Weights of a small transformer language model.
Size: 9 layers, width 640, 10 heads of 64, MLP 2560 tanh GELU, vocabulary 32768.
Architecture: biases, tied embeddings, attention and MLP in parallel.
Training: a variant of Muon for these matrices, 795M tokens, 13032 steps.
MLP neurons of a small language model. Each row is named by its layer, matrix (up: input weights) and neuron, and shows model dimensions 96-191. Each number is 128 + 24 x the weight over its row's rms, rounded and kept within 0 to 255. Numbers have three digits each.
A block is one neuron, or neurons of one layer that tend to fire together. Before each block is what it responds to, as a language model described it from the Wikipedia text at the highest values.

Responds to: Field-name labels in tables
L6.up445:106112114139127158086126097102116090130122110138129112155124114133120134142149079121133138139132117120052115138132131146114115117104153124138137142142145123180084111110109122097137099122183131182090128117147158126125147101217140131137107148114159147125131151119102110113111120158135085124
L6.up586:112128137160153146146141171101115109160141148139098160100117120116148108122108141117117183165116134110129087121146120150140094127110113172097109155137105081106093160088115139122195156137146126088097117144153075179162098132135096111147143150101145144179122165135142152114118081134125145127
L6.up708:115141104150114122132146139140158139131136119123151129113106136161120147141147143121126162162144148118146101130119164169142123102090105100122124129182168137117102158141113113137108126126136168153111130105142123131123113116150152109121068160106107170117105165111132089137149140166112150161
L6.up875:073119135104095100111188137140144112125128099128157126117133129138107154114088125147121108155144106112117126131091140149104128109138107194135076125149140137108127134112127099094103119139089143130139092110147119110132134135131115116100146140148195141163104138129110161139143107147092146143
L6.up1329:090127144135122080127129137151137135140142099095128161113126096127155126105122148138125127157102149161137114135136129113139141140130141118128162169175154106142190104120110122124101116096128138115116131128169102128124120134138164107132090120166143148130111122145124133140125151113151154125
L6.up1806:102150123082158155160103173109138083151156151166150140117127119107122140135104127141167115154099163140130179110144134094128141101105117107106118105147124074076131163155115120119103132084155134143138082138159090121146138159103134109105127118135093111125127149137124126104128119149081145140
L6.up2191:105142096113134118074128132159184110083101133134145110131094109126109140137103143096130117111116148114102159159118107136153192124166125119082103101103137120149123126145102082127103073102129126144156123157178079144118104135103160137105132120123173103085067093157140122135176124152073144138
L6.up2244:110124138120116137155108122090157109139111073126146116129109106096149138128086126114145184090157097110145095141140089118152132107123121137105122122105140138121136142095099101121134130127166117120101106147169150173133115106123128135116112152135132119091123125129125124106139200100166098120

Responds to: Noun-phrase-final head words
L6.up262:170132142092083105139144128122117100085133123117137138097131175132112138100114134159126079128122167133118120141169128123153156128123097147139102113161153107151105118126117082101135130137111130085146113128148151142059117119163139162123091156153116129089131148100175141126130122098135130153
L6.up477:149156123113132136138134096156109141131137205149132122110114132138092129115161119168170116133155132140125127130080137125143159128157132146155125109140128091127076114120131117148124131144069186148109173134120125155083123159136118107108093117154104130127138174122125136171097129141143138127
L6.up679:155164130113144182094097150134151151146115133115133120111115134095129129131134158161120118129091141146147088141158114108126118134119122125113158125075138109169124124148212128129159147145110101083116194183137104156097086149144167092149141138164161136130140091144120110144145129088132168084
L6.up770:135121100113120079129073125137125093129113145117121096117130108144172113107098133120125122160153106130103108138092175130089116149140136135134142145115121107140135114146112121108115117119110156148118127117160110144107118137092132107096138134124133150118167185138093090101157113103104142126
L6.up1382:163148147118143151154148105142117086127121129128126144132116098160096089129104146133111122124166144133084135132115148140149156117128090151165176080153141119126100110164060118140098114106155173143094183124145073166105142111077111106130123183153108168159120144142141094116134099119098132163
L6.up1895:136130138107115148115123092141121133149078154140121127114146132126092149120116170135134082147099141110111148136075117163125128118140169125117129137146125147168136136136061085169141121165120129121121104139121137104153130108133144146179113125170102167136115090114148132158155128112091129161
L6.up1914:137118083140113112100100110142112147170132117134110081160144130120153117113111118150130095088134105105095145157084135131121131102132157126111110108085124113110151120160158129124112109121188151134139087124139147169100129157104185136144138134093112140115139164145165078138152132125104130114
L6.up2232:146150129126135151112146137113119101133118147150119131117092104152100128106137154118135105120129124095115129134126133113103148150121126122108126130134164119158083140135107120090132072141098173112111164151100114090081155149091161117116132101134150104153141098113127108158146115142133173122

Responds to: Word-final inflectional suffixes
L2.up2011:155134131115172173064101123114113145140121151123106127130142118122159113136120126152136142119094104113098134128093126161137121073169150163088126106173145117135124133120177145120151155126156138195159108120117127093122144129117119103121148137098175120142098064159148137159150118167125142111
L2.up2106:145128101127106134148131116156149128149090106095110126133150137136156110147176144145173133140122141139149143139104106147142142157108088094103142125128144152112142123129119097119142100142143128149158109170078117108143122169133123106175094107114103137085110107142126137171134154086141163102
L2.up2220:154160077125134120119114139080120146154085151139148102105151115141110146120104114154151091124129132110129111109115126172116188109109113123118146109152108111140148138108164093133157127101165117167182122113120150177081107135090104085144116097136133133111051121137131144147157158170139092091
L2.up2528:119152111123091109124127107119153111140104139149155105108128141102163109111132132166141099126116109094135144121133108145115159153147097135111157125142122120091156150128127159133141135169142113126154116158102144179177143153108137072152104091119118145116129132168107122114154101126157113133

Responds to: Mid-noun-phrase modifiers
L6.up159:145135118145076118112155114125154140132131147113122121112109132115162153166159131155124141127126126149106127139114127140113122143140129070133139104149114091098158100174112136149134131117125122100124137138105101154122128126069152081122147137147099158107144124122160142126130145129139123109
L6.up848:113140144128139100128115135120115142107086128116160151084116081146159139149115114124103135132123157113179147155110178126158150126107131120132124141154119121103142105127136071149114159170147147112140097122138116109094145076134098098084123139168147130142104112131133125127109152098118160164
L6.up926:111177129117179144134131142120107156099098116112126127101117143127083144120123151125142125111134105161093158110103078179125130098122109089137123110126156161099121115118105151142129152099125104119135110129150127140180138128159128136099122122131118106146087119089133110098166098142117099173
L6.up948:165143118122133129109097128169115109179098125119086114105110130141071138140161121139120092208128111140123166113130130144140109143106109090119129154174196146121132052176163149175118121160136125115150152100158143093103119126107108114102135094197145189152112123150111140118168100136146125094
L6.up992:106159130146146126140081107113133148158117152140138123093131086140169142118131112143148109131115102125135126141104102121061117150159137133129170098072141122148144096117133058135091129141139074115071087153148103151124114128125131140102092111149164169161091139134168125131154087137104123106
L6.up1641:107178103132139112096129136157124106163110112168114115119103119125148134121116148099142167195087118142191130119116166143147165142084138159156109169140108142149143132123140138167170136130137177119131077098202121133103102109135116076101136131127141178131126140132093124111157131127135077142
L6.up2164:108138085102137142124187146158084206136130136145139129164138118131106150112133123123115095163107140126141116104165173145150107102152092108142101148141129132149092114110100133118137154121136114086103106118155090088102109118076122133116138096146116159143080138146112124166157153115106130164
L6.up2338:118092133106137128138139096097133153101135098100129124119097150124134103126106124155114135126121149175127132108129106150137125123120107166120149090153146143122142104163102126123120117126113154114103113127126142152102132126132162126104084148120158115122094186103090109129173084172117147082

Responds to: Indefinite article "a"
L5.up569:151098155126104101125138151113112167108179079135115145130115146126131130112125112120105151085120143109138111100136127144145119129106113128121149122124154042154155156119145158129093123106086163104132146164136157137158093149134102100155086111155128113130125142107126126173129118064108174142
L5.up1589:131151100118119132125133113136119133100155127134098130145115143138126143167078124140142124163120099105131142144109131152095132137122114110140115159176142140126102123129138106129146146123090113135094138171145141124132117159127139119142114101083173152117164136125114145110117133107108123138

Responds to: List-item separators
L2.up487:115128129114159097108150126096075114160114142136147124117112178147161138138134087144112121153113191145184132139153103069154108093113137109122131143154132092155129171122117110121127112114119120122112147152119122108163139114147124151133159116113147112174095093117146139155099096117129108173
L2.up666:172114097124096138114165138123110125123155102132139159152146163078158141122148176138144113173132124155112135119130133113197118105096136093123134105128124116150108075125142133121131149136115126142124118135093105149103150168118071124101142117126129125120113144144129145172129130137137124140
L2.up977:174118093142162155153140100143103164133122107122149089147116137101082144116127145119145111152156201127091114131116141128100154078155133143116094160136156102144140123091108112105135109130179135112191127157112124111135141154148152145154131132151116082152097103132128148127108140120119117128
L2.up2464:129118104145096096124124119158130102102135157174120158118104124151145130093114111114132103174119158098132122169087133100141136094153155115148115105108113128134140137133155133139127121146134088089104113147113106092155142140136134127170117118137122155136135111149106125126095116140167167145

Responds to: Space before numbers
L6.up34:117167153122158121117123117149093113108140117119159150144066164177080139093150129162151112148138086155124150112098145141099129132139106110113141130137157129141151163149109122133110179116119082130084119070136130101155098117117093136137135116152139126140134138138137098120161099120124123166
L6.up368:100119113143096148163095116116105150106134136116107123166142069095092105141126100129116098152122106107112133150173155116153150168135083122162147111130122090150117127152137141119132089101153095155093131082149133120093162123122157148124107089112140130108165094065172124067115137122137175147
L6.up483:136126135148108133121122106100148143128109124134154176164134154090113122158083123138127124057117174139105144136143121135093157140194114132097148146146130140084138134145146184128137093100125132136112105147151108104128115112143134105141129145141104106115073169133114105106111106137126120104
L6.up614:204125124101137112136108109098121134119142147089107150169102115117116147096124148127068139139196105173169167122146122121161136125108111108132125123163133106100157136151155169127157138090150101125107139134105085136122129128131120167094131144128099114137120090113115146128091167111116188106
L6.up768:132134112136099083139148116150128115081121155128154151130171083138154134136140153141138131125171168138090121160129119182088119105127074098085136133174107102104153181125149110121140140143093099089118162102118146146145138157133132165089126133092152118106163084105124095099119139100128085108
L6.up1975:065111117138094121113134121139120172102149113103165202143143103116086146148141152144099134125134089124082152114107104138116092140143166106109124114143174147152149163173154160164146125170102116121158109107136117150130121152116155092104113142149121124152124115115154116109160157143077175076
L6.up2084:136074131145147137169103118102134137108106141165164129138169084130121120165120149111172126128119107124160103096149120169132127139119149136136147124138104151122118170173124145087138141123148101093108111112113163143148145151150100184119095132126058136128138132089136162147142143091140125098
L6.up2361:146103116191146163176071130160121124110126126123133134149122137164114137139092159131097183133169179119065092120113131173163091157127106134142130168151178111101113161138094091146186123108146110142144150129141115173110129116099125112117096158139104121130097157090111119159152136143091114106

Responds to: Attribute nouns after prepositions
L5.up535:125078118127131126111114146174115131085144114160154112129122167141131092137176152133083172094094103156145164112150137178127099134092124117161117178134160113070139121164134175134130103150158108148088107114143109135114140137128122124134115130137120142153124137116109135120125156157101113134
L5.up1063:131110088107123148110131083101083127104133117146103129138119127086156126092133157126094093171121105095118098125103138178095149107131152102150138115154158118091126094132131133140097165103161119152116117112123146148143104123139121121113156126095119138119069161181104134126147104146102103094

Responds to: Indefinite article a
L6.up696:078175095136120122140106144126150126126139132118118113153143154115070123140164158109174127130155131096147143179111090128118125165160119130116137129107077156116143133128171138148138100170099113142102129146178152134130097136141149118148159125123149094121117139091127111117102119148130162091
L6.up946:142128106149141111165133142114109134089128127103112095140122110190145105136109124124083093118092093088100100162181147110146130103150124110135147113136119132108093145158143104136144179155126110106118148147118151130144163142129146113136126114148201127127116153095101106181119151114104149127
L6.up1026:106143118143129160127126112141117118132143093104091138151101127090114085167146137148125123111134126118109154112125096097141142163085130113095121133100129149154108163135176128160114139106133088119102146183108173122152148116118138129134152098141101124129151151092131136144179109101115106128
L6.up1083:110130094087107133080159155118114131107148135082084120116159120165140103114138124120107137149093123157116141134123129155173167129139151072128171122131107109118137123102139110126120167148082066125103127171137167116186144075146125135104116120195136120127145157145127150069116132174162128140
L6.up1743:102131132138131136130088136134082143103128129120080130137155125119108155159124152142141134114130117090121114142147102137165120103137124131125154129116128121110147110139103161116142129130077119156129175147105141117094136169153154137155087151129125129136137096116118112100160122100104159089
L6.up2167:123144106110113087120110096126088120124129126122147111107142165134094158144112112171114135115139095163102056171144141123133125123146123144125084108156158115087146109145158110144179106140138083183158153148138112177160107149085132098168099104149112144133052160175092141095148123163136157087
L6.up2194:130124110119130183119126114137105112133122128104096105093141130103146162119116101101113147129082131139147140132102130166134138147129110115117108169128151122137133137103120143144191120095078098156131144136094115152128145130126142114120153134149140155139134140137128138123161151149118141072
L6.up2219:153113095139102148131092141139094121105091105072114105089117122162073089125127119103113101121117125099068111096093167107104141146109133066162166114130123093113127154141168127138148152069081121133104156142089108148159094120074100149147104148116185151151119151142124119133161170116065156146

Responds to: Start of name
L6.up66:105132125105067125164123112123094142161119108119149120105105115153139108097128111188167136125141103142071115072164134130103157122184113145093137163129128173118104135117098131090126158161127111047145158096167134100099093103131158129132093119114098148140163097078114136155118170120140074158
L6.up438:123156166148104151106143157081099136127141124128100136123118141131135130134101072124097164137123146109141103160124145121104100172141142093153129137133134120103148162128121169103115061122124148065131158155174150135118154103122131112099146110160118126122117108092112127124153126151093092107
L6.up963:137148170115105140083150153115121096126148102147160170128159138116145087167132143085113106126093105134111063127139123124128101150148089113107184090150108143129115141105135121117152108124137130103121108132127146128108138124130139131162137107137136090138151153156117113129155145126148104136
L6.up1391:150123090135113120144107100171138109110085120114156090117118093165140137121132100085149120103139132148101128099116143125147129145088128185134163080109148146124156101149128138129102104101127117153131121202135121130096171117079151150108110141156120164122067150153126144159132125125096123108
L6.up1407:132151144158145148169118143146090115114132104146179124128142118128133127111130165137133144107144132121090140125131154132148184094138103107133159148123148117146171156116124140135135159091192163096133103127128076127133155112071159119139154088172145147117133073121155104068107160162098126140
L6.up2076:140138144104120138122100120112144129104149115122101121144126114150126120110108108159141125080165107115133111085111135129142129145109138132125146116114135134153150154103147106135147077130113124174113117139101135170114144108088103129142141114135164177105147183124147125101139088107131132128
L6.up2197:158106134099138143127186092113137138126105113152158140124168116180116117132127116124108106127119083169143131117142124155176108136142117139102088148169138117153133130136103108150098146111116127108137150169098116178174114114167043101162086127126139137157167135142100128077131099136103182102
L6.up2302:120152135105135169153139134130119133118147139156157140108105133088114110132154126151110118118162146111135182162126125089106147108151101149115149141151162086139141101110155119112142158160150133097128109140107150113107099116176088130126120136155127119146117192119158130196156144138110134133

Responds to: Digits in date ranges
L6.up109:132085147140142142125096097134119174130119125121145155146123114084099137134116117139147143158127100130072139092073133147113158129097151107105116169119131180092109139184132153150144090161081093120149162102129119123090108128122115132115090180100137145161127116100166108124159080100120124112
L6.up318:135073121151148083151158094157121146139111077091158118113085142093093094104122125167139141089142120131145144109111083169156135124164128118120149148147079148119105107155111109185142085113136128170172120110136122158115122133152100151108144094144115103135134156148151139171121163121111100149
L6.up508:119125105160126120082173110135132124123124117123126176136129107091129109160109076117120125098114093157074171096128142121136130143116174102133147135124140109116146144124073125114122129103110143141166123140150096107097059111148175096119122150161135155126143085120174100115126160159148165115
L6.up628:116087144125148189108106118113120096133162111110157132129155124197172116183108154104122133124119140120111163099152115165110169111168124136114190170124158110104108145129078165116160133113125106143125135091130142116124134118118108170100151110137107146144114145089139113134143170134099121127
L6.up656:141143132159129131118121119121144180106110115143140130111101120120115127153147156122174146145145080100118117082099104144149168100115121110146128138133175125118085174117095146104121072092096144131163084100120107143118105150106145158119130134141121142141148113112113139108110167112145163132
L6.up1350:142104136117134109136094160158122114120102117152141149174099073137088095114135120137110164158152116071143126141128141096171126166134159140148158115125081114133109165117166161154157107131126143172104111113115104163112095133118149119121134131102140092130109134125137083143148075143133138116
L6.up1527:145126111112149085152128122117125132123122100104121088136116141116135127110099095116114124137072155130093182103122128133087132166103109108118134164134096109159132108160130148132145098151140134136101107173135107134097135145130131098128141171143107136156097156135102144108123163123140089112
L6.up2145:129124110100113123123140131155125140126134107136108178126094155099145102145119131144126118133131126124129107131143122131108114111121114147104106135160160123126126127120170131109142110154118118111152172074120125100104143117130148132149090139158141172142153145100144071116139084117179146151

Responds to: Dates inside time spans
L5.up2060:126128138151193117126136100116150106150113128128110130154158168097125110177172127107138147167140134088092161062115111143115142146128141133122111164145087113148152163121096177131181129154114177133155135130140125132177095104103149112129144129125101152185089136098183099151147107146145134086
L5.up2494:159100142129122122097118078112120093121112107142119148152132059113155140110150115151126147113132131109134136107065065194130140126170127119140119129139130154139126108104097110082149132136097095130131132092118110121115130136123130100149107132150149113144130129167141070109094140128153169164

Responds to: Title-starting tokens
L6.up425:125141120127130063143115084130141081117082109135131123182134138131114134113103079092115180126098101150103170132124117146145122128120142123104113129121175123161103072165138116175162153136159098120134109115115143107117139141108123112124167124142092124146132129070140084153108146133163173107
L6.up430:115114122157102095156066105090155150125107115110112099112157134146106129157133087103129168126104131125142124142124101144101135111140104133085123109175125156085130120134181139155147173094130097144160117141162108148142130142108135117100087150111123159104106135145144104135093101135095170159
L6.up550:180099133126136151088155129122157096139146125084129117167162092120127104129167133121122130107126117122133109111084168119168117119098104134137154179097120145130132115131162163178141131123119138122114114147095167115111101102132133103128117143141140099117126126105146143121166171102119129117
L6.up889:087130153110126114120134125160104163136098087088118116121156121098117131123120159096130153093156102116148114194104133132134101151119076129119148159112138103161110097113175130161092121111087144102121107165133058091125174171144100160127133109154160088156130134108181139167098125122142184121
L6.up944:137145132142132119125137122127121099162105090105149106172140094143161149141105105153107124115114125111153077164149126083119152155130119152123135137095125150145108107099121139134171144116143125124104144166151065158106132129135126172112097124146151113096133148146139117119145117136084162120
L6.up1345:124145102156120097125091131121146129135118130106124055190165147105117136145141133137156140124089126102125135121112088166164143178169124128115125139125186117170143109147118136132147140157134106121151132117089113132098102117082080143121152136155116118090174135145164153174110172155128157110
L6.up2012:114115179111150140094116141123121111130100128102075133156159123114150150100089127125120123105107078120108163133066119158104100112145159151121129156113149096137101113091141123168116182122142141081150126162141096139144141105103127134102140102134123140140161130112187077120160138118092192105
L6.up2031:118131145149120145157140112120132148117138130096111118138136128112140137130157109093111083139127142130121126129084184133139123167121178143120078108128143152132124122156158131120070138139125168152157139107114102066131131133098118132130136106102085126079094111150132118150143164141130163155

Responds to: Wikipedia table/infobox field labels
L2.up230:099158130109148086115100121110134163069157127148079113142141113114124158101119127115177141130111147110171126134108094167114119116099105123166142095108135119119164156142124128096141114095132134145104117102120119141113124111140149133081146125133112135109125111138118111158136133101132152150
L2.up509:128142121128139138127095156080179161092103094177153159104103156119132127144110121112136169113120151152082097116134166107141115108134106146086096165186145108137162115149133155163103106098108115129169129144155100127188125101129107139171105097178119145116122131118170122109090142134100113133
L2.up548:139115112133109148140130108115108134077148125122143117170125127126132110157142123134158098101179109128136149134123089169123128097130110124082099132120149140160093109177156150111135111089121135145108159118137104159145117101148142134108135096117154130102106124113068170128137101124101127165
L2.up2069:125131139116147140119103163143130148097080153109123132157143089099104160139120133147141112144095188145179102166138120088101174166132126151130140139136100166147164124123126105133159091130128140172148158140130119177152108124127136090109139169119106088097091105109175141120132146108137116127

Responds to: Space before numbers
L5.up1060:115182125110123100179087151090140163150130125123145141105126135104156119084132128144108135140184134143105118109137159148143138151127118118183134152112160153152094115116118114127132133135129146138123131119125149132137132150138092114106090114130121126147126131095130111077118125104124111098
L5.up2276:138128101113097113184129137169119136107161133111156123122147134107126133144128105162161121114148124113082161042129145118149142137109108125165183118146141116155170141155122113139119132129119143130074110143126163153138138109089107149105156122124145098128128159122107147178130133109115109170

Responds to: Surname first token
L5.up1843:127177126082114138121140091119105129071129134116142120134127141100118156181116144150125129116154096145115124079143120130121150133129101122140127111140169121117158150132135125111096121124143110190150133133163085093145098165180117106119138104090171128143123162158130144136140133183137143186
L5.up1905:126144121124079101106124120135112115088126116136184158159155127107121119124144129133147123101184103200149166111138104143142138171156085127106111092141160183160142130145126123120126115119120074154193136169121094055151121155126119111130098130113140131129141101137142171127077140166134126152

Responds to: Single digit tokens in numbers
L2.up709:118104122154152112156154102143121163124124102131157153152156152063153182085109113143116126093111143124163141169162151153086154160105114144102155084152141118142119178063160127158113132144142149120152123157094135115102139107132142107114142139125151067091117149153120114128143109100115107119
L2.up1673:126135126132137130117126140165109151143131140160130139130123142127176132127112126142155116121179163069138119108103119176109124123148151161131146146114142112125127176150164177127097146109118132149135122114113095100088120113144129107106095155152131118112160132164095067121156127158134115138
L2.up1768:107085122153144145118106132120094117162105120126113109156166127145134135131147144143135156151144131090131087112142116138152114119157108187139118095137135151135167159162189119155165079141121115097159156151126112129145081139123131107153130110124135139115159131133121117082145135154052141120
L2.up2107:133149070123112136154141118152141167136152153135137166108116152121120134099145166091135141146129148093165123120160146132118113145136118121070182119117154149160146108137166179124123112144047147131145081143151122134128102159079163122098132145165149166109155111162152119145102143172101112122

Responds to: Space before numbers
L2.up1000:139137125116149117135129153146126155149152114156127106141113128147151105117148149074140158172080149130129091107108136159110119184138130128152115118094124114155111103134102078170135107095095125159112105125128156077173147131102155130106134125106145124131111088154167144137141139102120104136
L2.up1310:114122123119144142141130110127115158136140136122115115155141112151074112107116189096071161110084071103122102149147127128163149138127162130099168106148124109144160171104122095192103103133172151164136122145139144134104180141086144150133096132101137128123144135144154147132138113168142135145
L2.up1649:099162102107090135127137118151132113138137133099137168065128125122109121107133140152086169154103141101163124102181146127096135155134071149159105147120136128170182112142174149113144120132143116102110176115145135118165117122176164135118101160119125086152153143113194117096128169127111109144
L2.up2292:091115126102115129108142112123114111106157101103184137149132098102140129118106168132134179105101108166147119138153098141148112165155132134181120112073120124160108088098131098150129153146140140116124112102109123085127125147145101111067127105074139088109146167118124147127171133142118145165

Responds to: Article opening a quote
L2.up186:155136155119123174143126118116105176140122084144168104112121153120133093156105151131096131117129145113153093089116174135147126087125154138127148112158126099127133127138117134148124161095143118112113106148120092106129117105096151138161132152094117122133111102133086123141084153152157139158
L2.up734:132126132165094082139179095098084119062168103167132090126091149107129134120129132131148149104124136082129124099176140163140149119136155143150138084145097119123122126156138126161143129119125150173136119128167125135141117116105127118128126104117125127131076141130127144141107111115141172143
L2.up1275:121193139113083100101156142120134122135182107102103109147112117170122145129124114125164140146128150109120134133162121139175105109096116119116195145072138154142142131130129177103156106145101115105117155160076128135143092099168103116080093146091104111116138095144106139152098153102123123162
L2.up2374:097096110132188132168138166078121114116142116172143120117126131130124103143127118119134098152103182068144107117106091134071111145127121120149115163157101119125124127113147150107113112112108131114140136189122118150172099113106130147136153143104141125135126169108109129130104110141137184091

Responds to: Plural noun endings
L5.up1040:153169118085084087117116109090138117140126146154135115108150110124098143125134132141094110126134134161134088140109148154096139116128117126142154117134122141142138128126109107133153089147135115116142146118162108120150102123097114089140143118179136082130099157186167152118153163180150165108
L5.up1957:140124094118153085076132084144092161116150142111105145111101148143125136139088158133120137160119165156154105126113133178075145112133112102118193126114107134123124071165120115103118133130132074149152168104134078162136086172113079118145133096180131102138080144188132152129157150136148136126

Responds to: Word-start pieces, modifiers
L5.up777:084127154128120157154120126098072151132147152108136172070134081147146137112101129130116113139167150125127132141188150131113165142134101099117146154148100124124126152141166117138116118109146160096179104102085127096142136094151122125110088146169135098154137115155129121156141105113127162106
L5.up1677:116097151095127124140080116099133152123108111157144170093084098188091139109120114126133139129147142171152126127110089114146125149118095128054130130122116102126142097105146117106142138137132110143124101171152087146109095147129153115070148164139125063108127127149129173141198095119141142053

Responds to: Inside creative work titles
L5.up286:101142114141118131092140132143144094119115127106121094114181135140113132126101123092086143124111099138143127121106104130102112092136152129093125165166172095159109143128144096203129139115158133112154114132109104100119151138110109150146113133166106120115110121090147091143138149108172189144
L5.up1644:088131139138128120150124116121142107108133132094137144158154145122107150145116097099109184138129097148149132111136098138137151105112131142102127162114162155140131107174151119136138136117164113152142120111153077126089116137122083128098149127150095143121124109104206096175134144152162151120

Responds to: Table and list formatting
L5.up1161:129135100126102123100126088131138113169103123156160151154145119155122117104130114133103145119148091098090093085115105166130144133120124148067108176106126157151138127160144082135143150073140186138106105129127150140106146099097168073074147135133128137144147126097099125113121131081092127181
L5.up2000:077100128101127148140113120139147122129133165130138155094115094143114152118100113119106126084146144114138126111129107170091070134159087126110160132147125124151120124166106141120160109126126134130143143116146128107147167085100112108131132125182116164134128114139088115176119097149127099142